config.toml
n_layer = 12
d_model = 384
n_head = 6
n_kv_head = 6
head_dim = 64
d_mlp = 1536
vocab_size = 16384
activation = "tanh_gelu"
norm = "layernorm"
norm_place = "pre"
norm_eps = 1e-05
positions = "learned"
qk_norm = false
attn_scale = 0.125
bias = "all"
tie_embeddings = true
parallel_block = false
extras = ["capped logits"]
init = "trunc"
init_std_qkv = 0.0322
init_std_o = 0.0
init_std_up = 0.0322
init_std_down = 0.0
optimizer = "adam_variant"
lr = 0.000718
beta1 = 0.9
beta2 = 0.95
weight_decay = 0.0
lr_head = 0.00539
grad_clip = 0.5
warmup_steps = 419
schedule = "wsd"
decay_fraction = 0.943
decay_shape = "sqrt"
final_lr_fraction = 0.1
batch_tokens = [32768, 65536, 98304]
seq_len = 1024
doc_mask = true
train_tokens = 349700000
steps = 5451
dataset = "wikipedia_en"
MLP neurons of a small language model. Each row is named by its layer, matrix (down: output weights) and neuron, and shows model dimensions 256-383. Each number is 500 + 50 x the weight over its row's rms, rounded and kept within 0 to 999. Numbers have three digits each.
A block is one neuron, or neurons of one layer that tend to fire together. After each block is what it responds to, as a language model described it from the Wikipedia text at the highest values.

L9.down150:475459480542431464509466510541530484489469570509440501481461531472551439500587438588501496517538508437528492554458486446434540465513490421517545495498492439492468408468467448523499450414599573502425481473483456477451530488486505540508542579524548482497429454467511403396466526502442591462445474484405540495460495521515469545567540435434487551452516567412553441493425451526528533509585
L9.down240:449518570539545494549456425607477518472465434517486564553547494539510525540480355592492529477507432507551460427581497380559534441520524514451475456578478479489556477464532505489461508517419513473516492506549518497456501570532530444456501545395518421519526445477558520614566516483512504539459549541512580488571433598444562465587508473536388539511602456507546496559486512458403430472513
L9.down525:398560579515539512521512437542490460438519534540511575490489461473526423562562351507541535501514476567451493598479535498452503413438466532495501510526433391549541507485503490543491548502569466497503475477479509507450586579538512471558493551551567470497487519463487476516461557526519566488459494516526597498420502540400429451524537398456466461481511486565583513526502458489468475526426
L9.down665:444485511505564498478498445622446477528471539523445578467531426539548544503509369564428521527520518547518584419450512403519450413470490512444460460598418476544577453506518497518521448546467557508555518494469506410475539614539544448501464592424513411526450516482536569530536573564546583510403502535538523414518408553482460478486469467507420503476511520521528521543532510493453502554507
Description: Comma ending introductory phrases. The comma (or closing word piece plus comma) that ends a fronted adverbial phrase before the main clause, as in "After going undrafted in the 2017 NBA Draft," or "In 1974,".

L9.down87:476499464533543553504473629511555555494494482547443563439464531576459458462493450433486434472472522528459485550470433431538471509520390533461452464586481507456572460501380547479539597578483458432516399523586487508521499432466512539549476586481480495590547487457546475486457493548483558470551455436525450499405505430556513535515519537522456528518533510517448530527549574566466425562536
L9.down346:516546521497498592489585534409504486515539430509521463454425556529531402478417462488558447558526543471405464530510508508569510566499450448444484543482482545471538474558477471506590522552443507471441504488499431530535552454536602508494476485479472590489459548483530472535459501459502509497513490525466592497449503571464528514592493541425563537502445444491525477484466421550469494557476
L9.down1163:535638463475535630567580565517524502514536478539525546441429533403475550549472459521537439483561447485463491462527486487563492480537452533456493498455486515479548456579497527508593503566512477422489486512649480538569456570509422553447502596472485493511489494512509495534483544427524548466466473418533609593403511424548572548528434595502548396588479402493501560500477516500462527599521
L9.down1303:409690434489550704486538554492574490492433550488465468431475442484508486421478529397503536493524503546544511418528546512497496513486512482407448524523487442430510635523546538483590474562475456481530477529462489554545561444564476345538517510431505531481472467519588488529528488456484445475580472447546536599459539452512505583447430565429533409481486381547506446453499403536553485573578
Description: Wiki heading closing marks. Closing == or === markup ending a wiki section heading, plus the newline after a title line, e.g. ==Plot==, ===Combat===.

L2.down108:532459492520545486482502489485544496487597504459538552518539530589523511542473555489540448550450512468486503453498548422384476480425466415482456575415481528554556381463474507439574524576478437506531545564517441502386424458504405559437513545517551473517467500550561502638431513480458520543495520491537444460420562372434504522466518427491435482515547556417462471533545402510596472520588
L2.down147:539397429501539538473515552515493442469488513502412511539521460552536504620501500380425535542437480472630521499467502558402447468480427431512458586498543406502538497477521596525489465593490522563447452431496510486525490523611482476488473535476470492468452493538534469560512436481531588490511492590495478368505482428574470444536498456584488454477562648436485436514523464489495403477565
L2.down170:515525484453511514415522489551462433463588480600512537474545545526489574384506509516520436414519457499505524451569468564472463568528484498473476499495509539420324482455477483483462478595559499499499497477488359542527512565564510369499566489451536476482516424444519515447513475503567464534535559558475528435515534483466471504500494480490507540490519550469586574474491455585476427504539
L2.down324:571455476554524403467504487493475546466478387417531610535451509458465511532516497503546607452489483548502526508515481466512493529472468543496483414487557529522461515356564470542391588490531501411500591469525457478421478450438433479546502510514408566543523430532466453500515520469495563511459479507407445420439513463431431496521551413501566563459456593486510445520549484509516526498489
L2.down331:447463567484442501500472473542467441523465505473483470519424505514493561605456482546573600566493452478568446406482548493482496492384462548413478605427470483484552528641526585427446420580477529437496544489569491515474531442497538461425519518447529550446575495532495535552557441560581508495464466568491440418502511471481577518523537479462474573493482618520511484454441490433590410405464
L2.down337:543372431551554473546531450533565476573582544519517588549575532429543468593455510520428513466420448511432488495494546584521447557447456504497485571529555533539496462518423472487511557461551396495530480501491420451448467481464547427481520468400562564460503513472526507520516539502477643503525481462424476442373581507482458507486595512516463504560506586497506522501544511640403486405494
L2.down434:542509550474519405448562473502576511494498491566567453460501462615491466494472528565481521498486450535462448521575441509565519453487564594491537381496486458462591544456492548530530489524503470450559528521580479530562502496506522462450508494539341497396536529480538546549510561425547418487446494378424549529484445449505450466481544574484457436566448553434478579525492571494545504486451
L2.down621:514432454492547469528522508528516487426459458396470538534445488470461521406415563541613541501446515526424514517492469473393555512471501478439488522510490415403567496529551547547531527478543460504470561463562408454528501453527478557496465497589610562472539378492575570426473494553524507404441495437536469455542480438533424495483515590477421501478524558553431451470543423565545471516451
L2.down633:474549464512501498475510505553450472382535454559487415612592530507511480556502595493485612405509450553609460571366564559538490557488440457450513508382505600437457513432576516538496551445512517528489454493455515507483569504542502543508510499390528494459564499463409522466525532440596579441527562517431499475548553408525424522531461503578524427522542435604542549519539520556592565524489
L2.down717:496399438445481459602614506504413470563525517434481524477496488517543473537469581500571556511507488557440466530530463488507457511458495480476533547475548470508515499634503555530440432555564524559571479502397494577477486466532504538593513556570444505522497564435570419460609507475494584463484461474479369372499485449442473533550518517560417481444516722523503484459527511557562479403476
L2.down753:467450541435462426517490435505489492516418501466557494536549564523462557501491485534479561460532445487531478515505520446446578562470460416448427488487440527563486478510469549538488519460680539593550610523491512496496430493556542590546518592501558579516507494531529481515377582502504509496507485395515517439499457442441527474482475451574392465481483601536543558601558439604602541411428
L2.down926:447517384445525490446462480514459522477546512443474466596550479452494483415467516460543490444510453513530500535532403396459540548500520563450653522478461450435472386503455506459488478533570441539567490520507566467490419489513474517534537625532521417439523448534543490531590626494471457455513497378565496437519489497554485525531514391526559473519490536508520515521480488526507605563515
L2.down996:474500499586542433467525542585493417433540519442477509480586520559418524511461485492512517479485484407476508551510520528518444533478411598455446508535526464476528505488511481512534487450566492510450508507425459494425569440610535542471503521561472553512573536498508487380460461530568505522528395511443452426465471442542418497556518441486522578545503524483619539486495437486454507631528
L2.down1053:459448540577604412436511519530509516472535506520576462499436486535500489583525578514555582556474538548501568444463509523454559560466595492452501446473494471534479474526449473536390530492499529472543371436523486484517553528515464483464479559525505498547482509504443566439459536578559496447459525411481492517496510478466462501553469422552431495502535544503456381460463478545490409426555
L2.down1437:498371527453517500396494456454497508544570475485469509511484433517451446587475517515457437480530527581473483487538537462505470520477406430468432486510477535547512466456506537472551564457483494531592611377507475492465518508550515569499466510502534482557524476471574514528542534507486579479430490468543524314486673477565414522542533444553511489497453641451476533504512420500494452477525
L2.down1465:566508545523515410529432504519426498550420571491499574524465455531523426349326508520415457573472506417496548501502498506570478532461573505473532436552475522453547428545549529503502403577509459447475527509429507505575447451521509529531496503545441519441481510545614415458462551460516447506536536415450453426563468542516456524455496526372505571471475487526538447502559467512392550545443
Description: Statistic-heading nouns. Nouns naming a measured quantity just before its figure, mostly in census demographics, election tables and sports statistics, e.g. age, population, %, Total.

L4.down706:528483459425435443417625490530528598519494436521469499377479571481498461512503440500535539428445510394469463532510452527532541462605637530516669548546561508586511415492474540504604574566518446610526541471483468425529390501497541539506476506540492536477556516499561512528434553530554448431461448393550545501456505527533564464472462584429444518554474573570550454544543554491495490466585
Description: Phrase-head nouns after determiners. Abstract or common nouns right after the, a, his or an adjective, usually followed by of or a verb, e.g. median income, first goal, early life; also which/who.

L9.down86:532517476444567480624517520520457456502512463573475545486554458468461426561497578517571571494445518485454448534574581536526399474467553460518525460492487536461489459532446527441652492472488455507504557517475476461447501411443528435575551481498555518530525547490393484454520566532421478428537501556538445478509453466469509489460551492538475647484532528614522515575536562493429449500603
L9.down490:474517527579490540542521397360412564482562496606545449516557521449534472525526440526405564510544513444477461490498448559479555422517524586470507526566499519509424535509446483567462446483479513559416505505457512541478464520518576404515518506526598593482493504583475544447485514558535514522540506497517508536519528618451513470451538477521555570533479376528535591479544449452369516451467
L9.down504:436558588526508558500516384568454473566467524486567456475586476511533504537511469431515474533463560498477528364580490409513428475583430577536511611446518488477577484483482590492459537618524477441502550446570552515477481462538526485542536558459569512619487512524400453547470441482431560520463506445455613460515547457480530543494463484507372508455514548566486537604460512558522427535571
L9.down968:489675492542573474459543523497577468499530478535479498490526472487473414495440489470434556431479477447549460443540611439495467526493451532456477465473497481466557506573540497600567491547484500530537498520474442502484604493496520489477488467482505458458497451555469507454458554525524544527510458486464510761482500496500568515510522405495438485519528300473610458507513466548460493547439
Description: Copula be after modals. Forms of "be", mainly "be" after modals or "to" (can be seen, will be, to be found), plus "was"/"is" after a subject noun phrase.

L4.down1361:532453530518483418463499560430445539485490445545437509521525472512503556469541485444424542462441458540464510524573465557479517470539407571390498489481525584453432420425521506562451566422532481522391410574440578531521484503499608420579536416461435442523547537509584398530534489563447466562524520457481447459552409484508483519517523459444505571479457473549488539533592490489508470525621
Description: Wiki heading equals-signs. Equals-sign runs marking wiki section headings, mostly the opening == or === at line start, sometimes merged with the title's first letter (==E in ==Economy==) or the closing marks, as in == Reception ==.

L2.down86:467505522522394470493531424425505483491416473528486445486541505585490449481528514434553477474484488472520441498535473547518608557568491514477611483479534446479499492466438507550570442316481549526465505511567472507570431485537491471512519506489481492468515513525582557467448574470422513480452595573435517515577494496461433441519551536554544479514379545537410479494528477506603480535451
L2.down120:482391425498395469561485452432510434499516499528500578543548563544584482429537534503523502392535490478410439532510546495526542505445478416463630491495552584448428453468463535452519444543506431473442528448507444434488471499478540448437565411495540491456503455519548410474483525543483528425598579549470449284539425554536517486425494485474626510551445581567557567481546465497481532504563
L2.down124:485486487477473410517521455441545494515400517546526499620518460447512441530519513463438496512594492501482413457545442510540517554491496438477605537526423413496539475527611544471502461423447495426504530499477492492614549496490459552462477484457464511463522468498559503542615501456566447530593528510517556446471577478527398605457492461526554453471462670516463589477523497559440445479444
L2.down248:527532455529516568493430493507525444475487484519529506525508513495482461530459394509413470545495533504575503456422548470485452592463402455445496513561498503581517487502527484480460572538510501557506515438468411455539504441507493486447514556537574571538551491580484478413534501495545615408470505461458481459480610470481497473569442468477511532482578429524455518482516509463426445440553
L2.down250:516510489497545634507409532533568465557471476557541509518444462563518453520470412497421401514459512549529440456443565426466481568445375471467497518562490485535474536504524511461453594562525520551523494410436414494553557440459524501424500531461521534525491516525477419450519441480547561476476460463484522475455576454506541550545461442455448532433507456498498506469521526507443447455519
L2.down416:549463506470476468392502579459449426561478486443573429606566618521584509493544512551490488439571580571452384513478590469474507566429460502516604456437576478450533455507459538548530482409407553517490460511475451509463457391502435500412529528493515515553545481510465487418488493478446460571588414500507560382519473565537528543556446554530547513521446565538463443486539492497492444473477
L2.down446:492525459507488608504510559555513490563499564530494447440554469529498448509448472506497464564551508465479502560513564469563486442507436507389492492618485457532434511539499573518480528545562471516548552453516492504433489545504489555421405451453494557549514465553550470418449514531483498447435530494527504544506495433594634376578432529424526417443433451497477528570539455552501431487561
L2.down495:501392510461496500443481516530483490532438516504404470494528508469552524489504490494543526508552471471510444517538504453476405557491478530455468515500463458493600588549523595518538488515590476526549595513516549519475482534477511513503493532569518590477473563494464446603438503510438518457503510561544477332500427544548565446562500493484514564491438710514487405575496486498509489465425
L2.down766:496513570404444492488559440492485464539408511557485446515515555551511472562456530448497518480531511492456449582556517530524457451443506496495513463475517535417575497485400566521441457365437509551550455510477511501533477513516508425527515513525463533563547448522570567547526575489516388544501431565464488457524455675508460551409473470501554528474541462475513533535411497450520448502407
L2.down829:585473483527604480508539463510502486527411478393498530457472491668610472434524427460453479496495458471469439475523492450572476454541495480503490520563492440489433527456471605494522423470453609518628495516471479498459557458441518526619441522519508462500516464386594444620363451556424489540470554529460543326562491500562549535504526484522478408472406580488509497477501574580442514509507
L2.down865:548544475476423470564541443490501484495445412505516517418462544432576442373565541544444437511582502563446517486464536516494513585518501509568533478531466466412453432506589452464497514557493429453407531532599483516532478556449478527506526428449590510515593491601581534527456457542415518523522556426496444474530471586553484564417466472543529413529454480531510491504434368475539577556530
L2.down944:394424458499521540524521411470509453531552429465499517533523559464553472477514480488527489421473466445490430498554508515518582427444472472508616462549523511516428402446508521489506496489528461426424493463520497485515426431559540466552560389508528428444470472479571581366568479480349473428495520529549555418504488495573531476457490524502606562526507552637469518487516521596353441467456
L2.down999:547459483503508522526512513466488508510532448434509454493506564508494442529497606529412455470488472564528536493520537485476466474534452453425551433536414493530430475527511504467485565536528538528583446519463534481484528498506575381545565492508516424553469556514509492417476485499589520506389527556550524350585554501531568508554481411438498504488535623528426481549437519484464453429511
L2.down1322:426529564452446525447484454540487520489483475485451495519495470575470492491442502585597475476512422496612433525558473494464506531529497408567579458428520432437565494472446486515505406315520531446526582537524531532485468535599530482488530527494506520541482502499583558529422551515497499485472565513545504532516557491487481477499534464499558442588443447449502515499457512447580452666445
L2.down1364:595463503509493506549510447357477481494518535519510535475428444536555392527497575478539555421526462522357393487402521477518464555454469562481448548537547446477500473492445556563413544559526510527486514484488449475571524524503447424480503504502540522564437513598526481532546464546508490480548499552599500317522477576536476581488431485472437495468481568546470514511482469511444556540494
L2.down1433:608548424530533675464502435536582542555467541526481482529513511475562469500538435453449455521438547492573624472465452456438505520506484551443509528548455505517437523454527522529382478571530520530521479498512475439498460522519490502491495518483510500485413438526398457554529406457475578480518468555580411425467488441515558495500515463500487554400562393418472453461516523508492430402602
Description: Clause-final word with punctuation. Word tokens carrying a trailing comma or period that close a phrase or sentence, mostly years ("In 1993,", "August 15, 2013.") plus nouns like "River." and "club,".

L2.down40:424377456474436441483498473488483652540524432435514582511473504535473492519516491420442495531533434558511533466475433512505483563460502526593539506515520529537444557454511450439451574518471500517402522546575415487539437567490520464469517452534552514541509487498502464541617479480537554480558512473485480385486531429525452530505537511573537489504588683576515520445461543498474533457471
L2.down79:353450507404528455509454535498496603497492432445490462551575339457519518539444458478463559555514450476513643488509492488475442484488420540409521504401503515495494511488504490567465548391551481480493495559567499505480594446561521442553528387475487403552521497541564455563577348506544548494569613483467439447496536549515534479512603471447460596511511529485506587510506480473504536502549
L2.down125:441424576490460472530493561502495514467412461367495537557451499569539550502513500513449593469513532557507455369592536515512503506646511492518531547455521418470505575515486541441524458458482546455428534505477481580508597459532526500459486454485519460422504461467532586507448445554549498498469504484477452359452548503565514501510535376519479453583488630452558461415512522575486538448525
L2.down610:497474543518482495470523436501449460529496473421535493525469532471501537520526510460438531412516474441512515471420550526561627489534479552525446491530541516521532469431469517564525456599589604399591434593507376505409524522512525526506476564534447530494543525539529415512548505544498550466461524480507492446589600450492516503516630406502332546550563546519497388499445529473520541500424
L2.down747:435496476481502419492494477460547455527519493477491488481534435512394486516511508506491497424450465448459511476533566514545470475514517534456582499508547379447548433500525565581592479500541591555602453472524503570527580391575490541578475419543410468582558511389541509505518389498536439452536606438390544408580538458618493505463491597533423553526637515403588444437469435547436378511564
L2.down932:499487491443494459374504506530549548441483437534568512559569552470523434438465485513549460457575480528587466340494538516522487485558551521447462482484564551457556516491491524504553448474437520444522462432472424528509522436525529475506515493521480459456431549479513527534446423456549541485491559556495549441513484495606589490494568564483541451562518526451567541460455516461425462475553
L2.down1089:481477478423552553470588496496518447550510465489502493416528496474559403448545508381473482511457468443512618543511473516562529541484495474430508467472496517518457515448475485488580525574414526495566513499511551453484435491514588503543464534495529505485483503517564462495484476478505493542427480397439612394485470494523491529546588545446534486480568556499454499422407540458510458399453
L2.down1143:444395369485457393533498422505475494613517501494503549543579514491510480510497498459493460497456463513506511476440495540526439535487538429496507495513576540623472503469501456398473498601475508471455501585516481390512384513432562469520546463471575523537588468503462468567516498582512509422504578495390459389590476474561489502523406578439578509543465613536531546497491497446467482529497
L2.down1178:484467429507444476462520451513453546561499498477625482414455553418506487489418432416509479501560482483522538457405453460431580550488533470437558427541534485470443495405469477517484563591474487441444469471609458535528549517475522490512631494493537504529595455472521528530402523511466529563534504558456482410526525451543550540446560436500588530455471539608500582476492530457479559513503
L2.down1206:545479395492488505496465537540511493459447472500407481506577538496484533559467482517507472529553545524484633472554531545549468501558480534536536509499513508439557612538508462467570498560585533451496528432485475501593484472417494612580397460472549552443551438495502443485371439474495517490492553502429425393565569455537511364513487492445502555474503510578516384514486456461520467484462
L2.down1286:514503419470492668561479463514517561643472591436431514496558469543506483518471516447465548592581436489497459549474511478577557455562454461485491444563449473544554431549560466526437527529565437568541541471491475486544524571513526488474543499465579476530519507393564503447439523460463516481490501411476510537538470432554568394573480440493496397473524425549471578513555482617491435505527
L2.down1301:568476447495540499384490498432676513386532444525614535541564497430530509530475523574538476446472490500599615421504522577428515451496556590451430529560514464472482523568509515459566471476533531430513441549416455564549499500443598530501526553499497491452555439504461488493414462434516540544507502604431551334546525484520557486501527524459546434538447554431518519475457533519435488442594
L2.down1310:476504407554428602445526502548561547506493469585612490502587505354460487527407427480533394479521505489532448448388485548483557595467407486485530505480579496526399479477437530463494554506521552510418472470479435506590493463533584527430571453471478451581549497485526497496458524536554506451537551556450518574510568478492549542520521502433532484471474500614405592508475544470430479487493
L2.down1319:449484523527608425427515530447485509508489493498487504402534484443438506445460439453441481459493484571471544532546555500509454534457461488425522462571498487513433542463529507537546554590595423427557418474555598533542458441497545471502533445520446469605551517447476538491509381579567470484436433588448583452598556543529475445461559519497557491443540519488554522509573439458453496518544
L2.down1340:482476421424487531549442452521558519440449478487421562392457504511468570477446486441609507478563581564544559571538474447550529452460488472551583517471551481509528499466478479470386585564551528553558508421452450467470471641621499455507522549523470512533500490519517469426497533457515492513566522408432459418526495504481471506477449448522491569416505563591475489499572455559527414475531
L2.down1372:459448516461519427473583565515498515499483416413554498529467481444388500500527486511496539487540483472493381553567474529522571513510451510586509472447509554509448567447455503461605541460418566632464360503512478518488572453512593622504541506491488434519476463559537549528550504498491429461491416585462501435554481457473561585411540531554526500548461542499484512510443488470576585475398
Description: Wiki heading closing markers. Closing equals signs (==, ===, ====) that end a section heading, e.g. after Awards, Early life and career, District 18, plus table separator rows.

L2.down175:467523446455454489529410382465525453432522436577438451541420541607508541514521503453492424477542552544503564467438503484586519506556472510468494535508513532507466441466524493475520454420476553471413518685512487509487529604543537453527410492533453441515483417456493548478549543404543470467486529459461510432542541497513450518473572433591611467488471520490492482468368514523562438539361
L2.down178:493466523528443495397456429531418458592483522629554451501551540569524491500484484508553375545612434467542462532459369444460492448475569555438450525501475594537425434552548560465524438563439527506503421488478604457532478559505434538498525549466468560502473345530476530596551522488490483484527487548496518369575476497492461515453479480533490510437500582489545621482497471542506472453497
L2.down203:501534470524486502465423502532574541473483540450552527530425554466437559507544498586541520492401498433513562433463517552529445601445387504465477422470472531391479506483493479474546524464553487422586463563560561513588528527444463510481509448459409493586559449629528442522387537475409324514472527481542551463417445423470518501498542471539491528467577564482506465478469526513523536599479
L2.down318:507537473563367523457455540514480510509520500502513444468534510524556505412513559573434471469538551501489553506510541529451504575509528428479466572595502503499511492516549519432549399524463478535438435463480581552517534555523511488473524512489477558489462532475488456550540530414415498455545532485629424436446480451481470558431450588548507466575479549526616393541482402566511527502468
L2.down320:564527437506443561414467469497628533430533570442500495482475502464505469489465544568504401589384543519484669484457532519546432465450491486473423521512545508468467481466580459479567517561578547450562463529496521504506438568476483565556527473490575495515458537534523494568469482542417530441518481545535515440499465390488511554409482532465458518424462687493602440530454451531469473421487
L2.down347:534472470545500472537430446484545512577490518474469548552519482503405584455502486446539502571456462499426588451532543428448462545486518458536504525505499533473569553554556466514491479520439484531535554594447478552568590560481552546512454469473489494482513516584552472516426463471449447402507428610491505410423526558509560584477618470476495543473521562508511510425491462506430446357471
L2.down357:483499540578639567509470612589538549490537586445458491423582414461473554505436492534560556514612474526526534513518613512464509457471568467569519598449470505439491491416534460581524610478469575510504516486569524484567398448513477476491469589481501408653403533593550481533426532505565482598428573500563508343571482529497474526443568488457515515530507510456460520488516470478487627591500
L2.down549:480492552563497504428453471479522431469531526576546450485641488483486450535465516432502436538517491497615439456497554512403416493469570457467488536587530580469480463509548490469508528517420545532491543514425628544488479559489490614586423538459486518538503586543441511588554507526484462486455604509606523459500492485477429548397459476524505522477518537500513425427557507432474587458496
L2.down579:534500443433489492560431400394562465490533608491456530471518564539589472537522520529436539459517581511465419530467538459506436511519425524545450503487560579550452530596426487504522500448515405527470510522553470608405424472427456431564412479498520493518510537422554499386467518513570485464550487469478477383471597502507487432433429453473505503525517539536471511507429514604608519406468
L2.down679:461494457559424479523573523543583487458535504453452572485528513455488472472540480568518495522483486495450589294520551556537523457537539558433558425537629492539570510455423533563539430478538435560588454477508587512562418549498545480496585522527525516421413469533550541526468473440485514425530476490531486464457486435461507449372492512503468487491492581517590457523507427525483442510573
L2.down783:555485521535570669499520500479448549485504568522473548530464460449498463480512494453480524557463538448634536589496522434519457510450513410518464471489472468446472556487509465460435505540568561556568521531519478429424515484520390499556483514557565550528426456463499508523359487465518503464571510496521387519454495402443433533482525588535428467457567570465429484491451548408560581471539
L2.down824:407555488510525496456610449562474513393524594513506512490452578490508393535527574537502512505492494469536475459511547473515589551489506505563502543624570439454453487473544431550502386506478569505593386589567507502540582565398494504497534427501517469462546499495540464508458514543496447363517512482395503503482467400594462540489546520482443466391431545540540481509503472527480531402554
L2.down1117:550553479468508452437470477454426451555487484605601424504474478494555339476555528538386488452455533440459575562464406603506533596485508465567544517410443549478540527541522494483555529570486493533504421467428463483475434513584489461610505449521529515473553500476526518549520499517493498525522513588595612416473401458546492471476497527444417488500475558525600480452502472479426506517554
L2.down1289:487534490576603499469449494531510543473479453458514470488541517483540484285471503534560395512559499453564555468582447563474472446506538596464523535458506525506457407501537511593526484527491481444530529530495444504563370549560588565542517506405494466465443473451544520550468408470505406470433472506563502491562482483571461484415468492503492572533463544472505551513507505554469483519489
L2.down1421:446421493495490455488506452426543463526526489490539507493531609513458506436500556502515396414456523484474529465532464573499544500607560512536485503495473437488531510500527535478525508437560456592493514513504573479479378569362483491437515499492502474503481491520410497599378535506463509607540541523514478291472527616496523500440485454625480532549488518416439550506446427434547370509542
L2.down1520:459507479459479476407445428514475607515495449464552516525527518521403548524496586538471371451441430512514504491520538517526481437496451534499530545574547567508542450441500494470550467496522523435420503501516456493574567557491532493588469532428406503468478416573437544545479538569554488480506618511590423349465468466528584541409469507658460506542439597530461467531484432524496451524552
Description: Be-forms and negators. Auxiliary and copular forms of be (be, been, being) after modals, to, or have, plus negators no and not; also "I'm".

L4.down442:498532447523436524579420515503526467517583491644557444482491427470491491395537455581516439483386489481519544559467545515464493476496384443411497498540445430455469515476480502450410434484493495480549445537505621524562433547493497519577500546475476514490453485570569455458483517603539514469445489506482468544474483505557573451482450474573486516482499436451501539555471489508474540683499
Description: Sentence-final word endings. Final tokens of sentences where a word piece or word is fused with the period, often ending a paragraph, e.g. dec|k., Cub|a., noth|ing., 187|5.

L9.down39:428540471576436518534523613418554494499501508450523517467488465559472435569523407524510492509454537529580511444528477451506577439506476567525462423542434587438510524462530455433547487503414493483470434510597488570570476399520556470550409551476413564513417470600556494471448499569588537568516479495528485526510500433535593385603537473466581512478459439533470562531492488483578470574557
L9.down116:481489487415527448547450464449529457491563510530590480467453590466469404582486509528494485505513529483544631522547562568558546428516474602529477600446505507560563545490536428380493557469337477480436533531513557516409527546441525617570509526444448451521512591515492498539521487492553407541476568484538373503486453552553579449487584359441529527525466403508486452552496548557552573541522
L9.down303:576453566437420440515485593471525463548561539436503506529585612549461507542499574502506490480515596530480516563540610465500513525523499437476551557486483472502499496511468513398540545426474510441493482535435481491510556537474434468558439503412433482528515466552512521573486528470411505485530426502390485415543457497554492494377555523563468512487414588569487469437496436542495357518544
L9.down1440:425652496544542544545448547456518433479422526534525425434502477476518526414472488431509499519440514470524495583485506384564532567601449535509533588457518511458560570510515493464546540494441537555461571464529548542504560475492380472497463472530463486588474514518390429471556573501518503471512484436572415623502521509551493519548526484559504472533577457485559555485494441385549427468504
Description: Academic degree names. Degree words right after received/earned his/her in biographies, such as degree, Bachelor, Ph, M., doctorate; weaker on assorted nouns and number pieces.

L4.down1202:459472502431456496486509530452564510423519529562527529464440494575541512482478551515492349499443552503494506537453481495534462481562590477545433550534445330562422487510457458483560441496538506521508490497559568472554455471451488528554496489478496433513537517573521497510458483493505506519472431505534514532520534378551519498507468495493550494467462562528578563483503459566538496539525
Description: Be-verbs and word-initial letters. Forms of be after modals, to, or relative pronouns (can be, should be, were, have been), plus lone first letters of split words (t-umbling, l-anterns).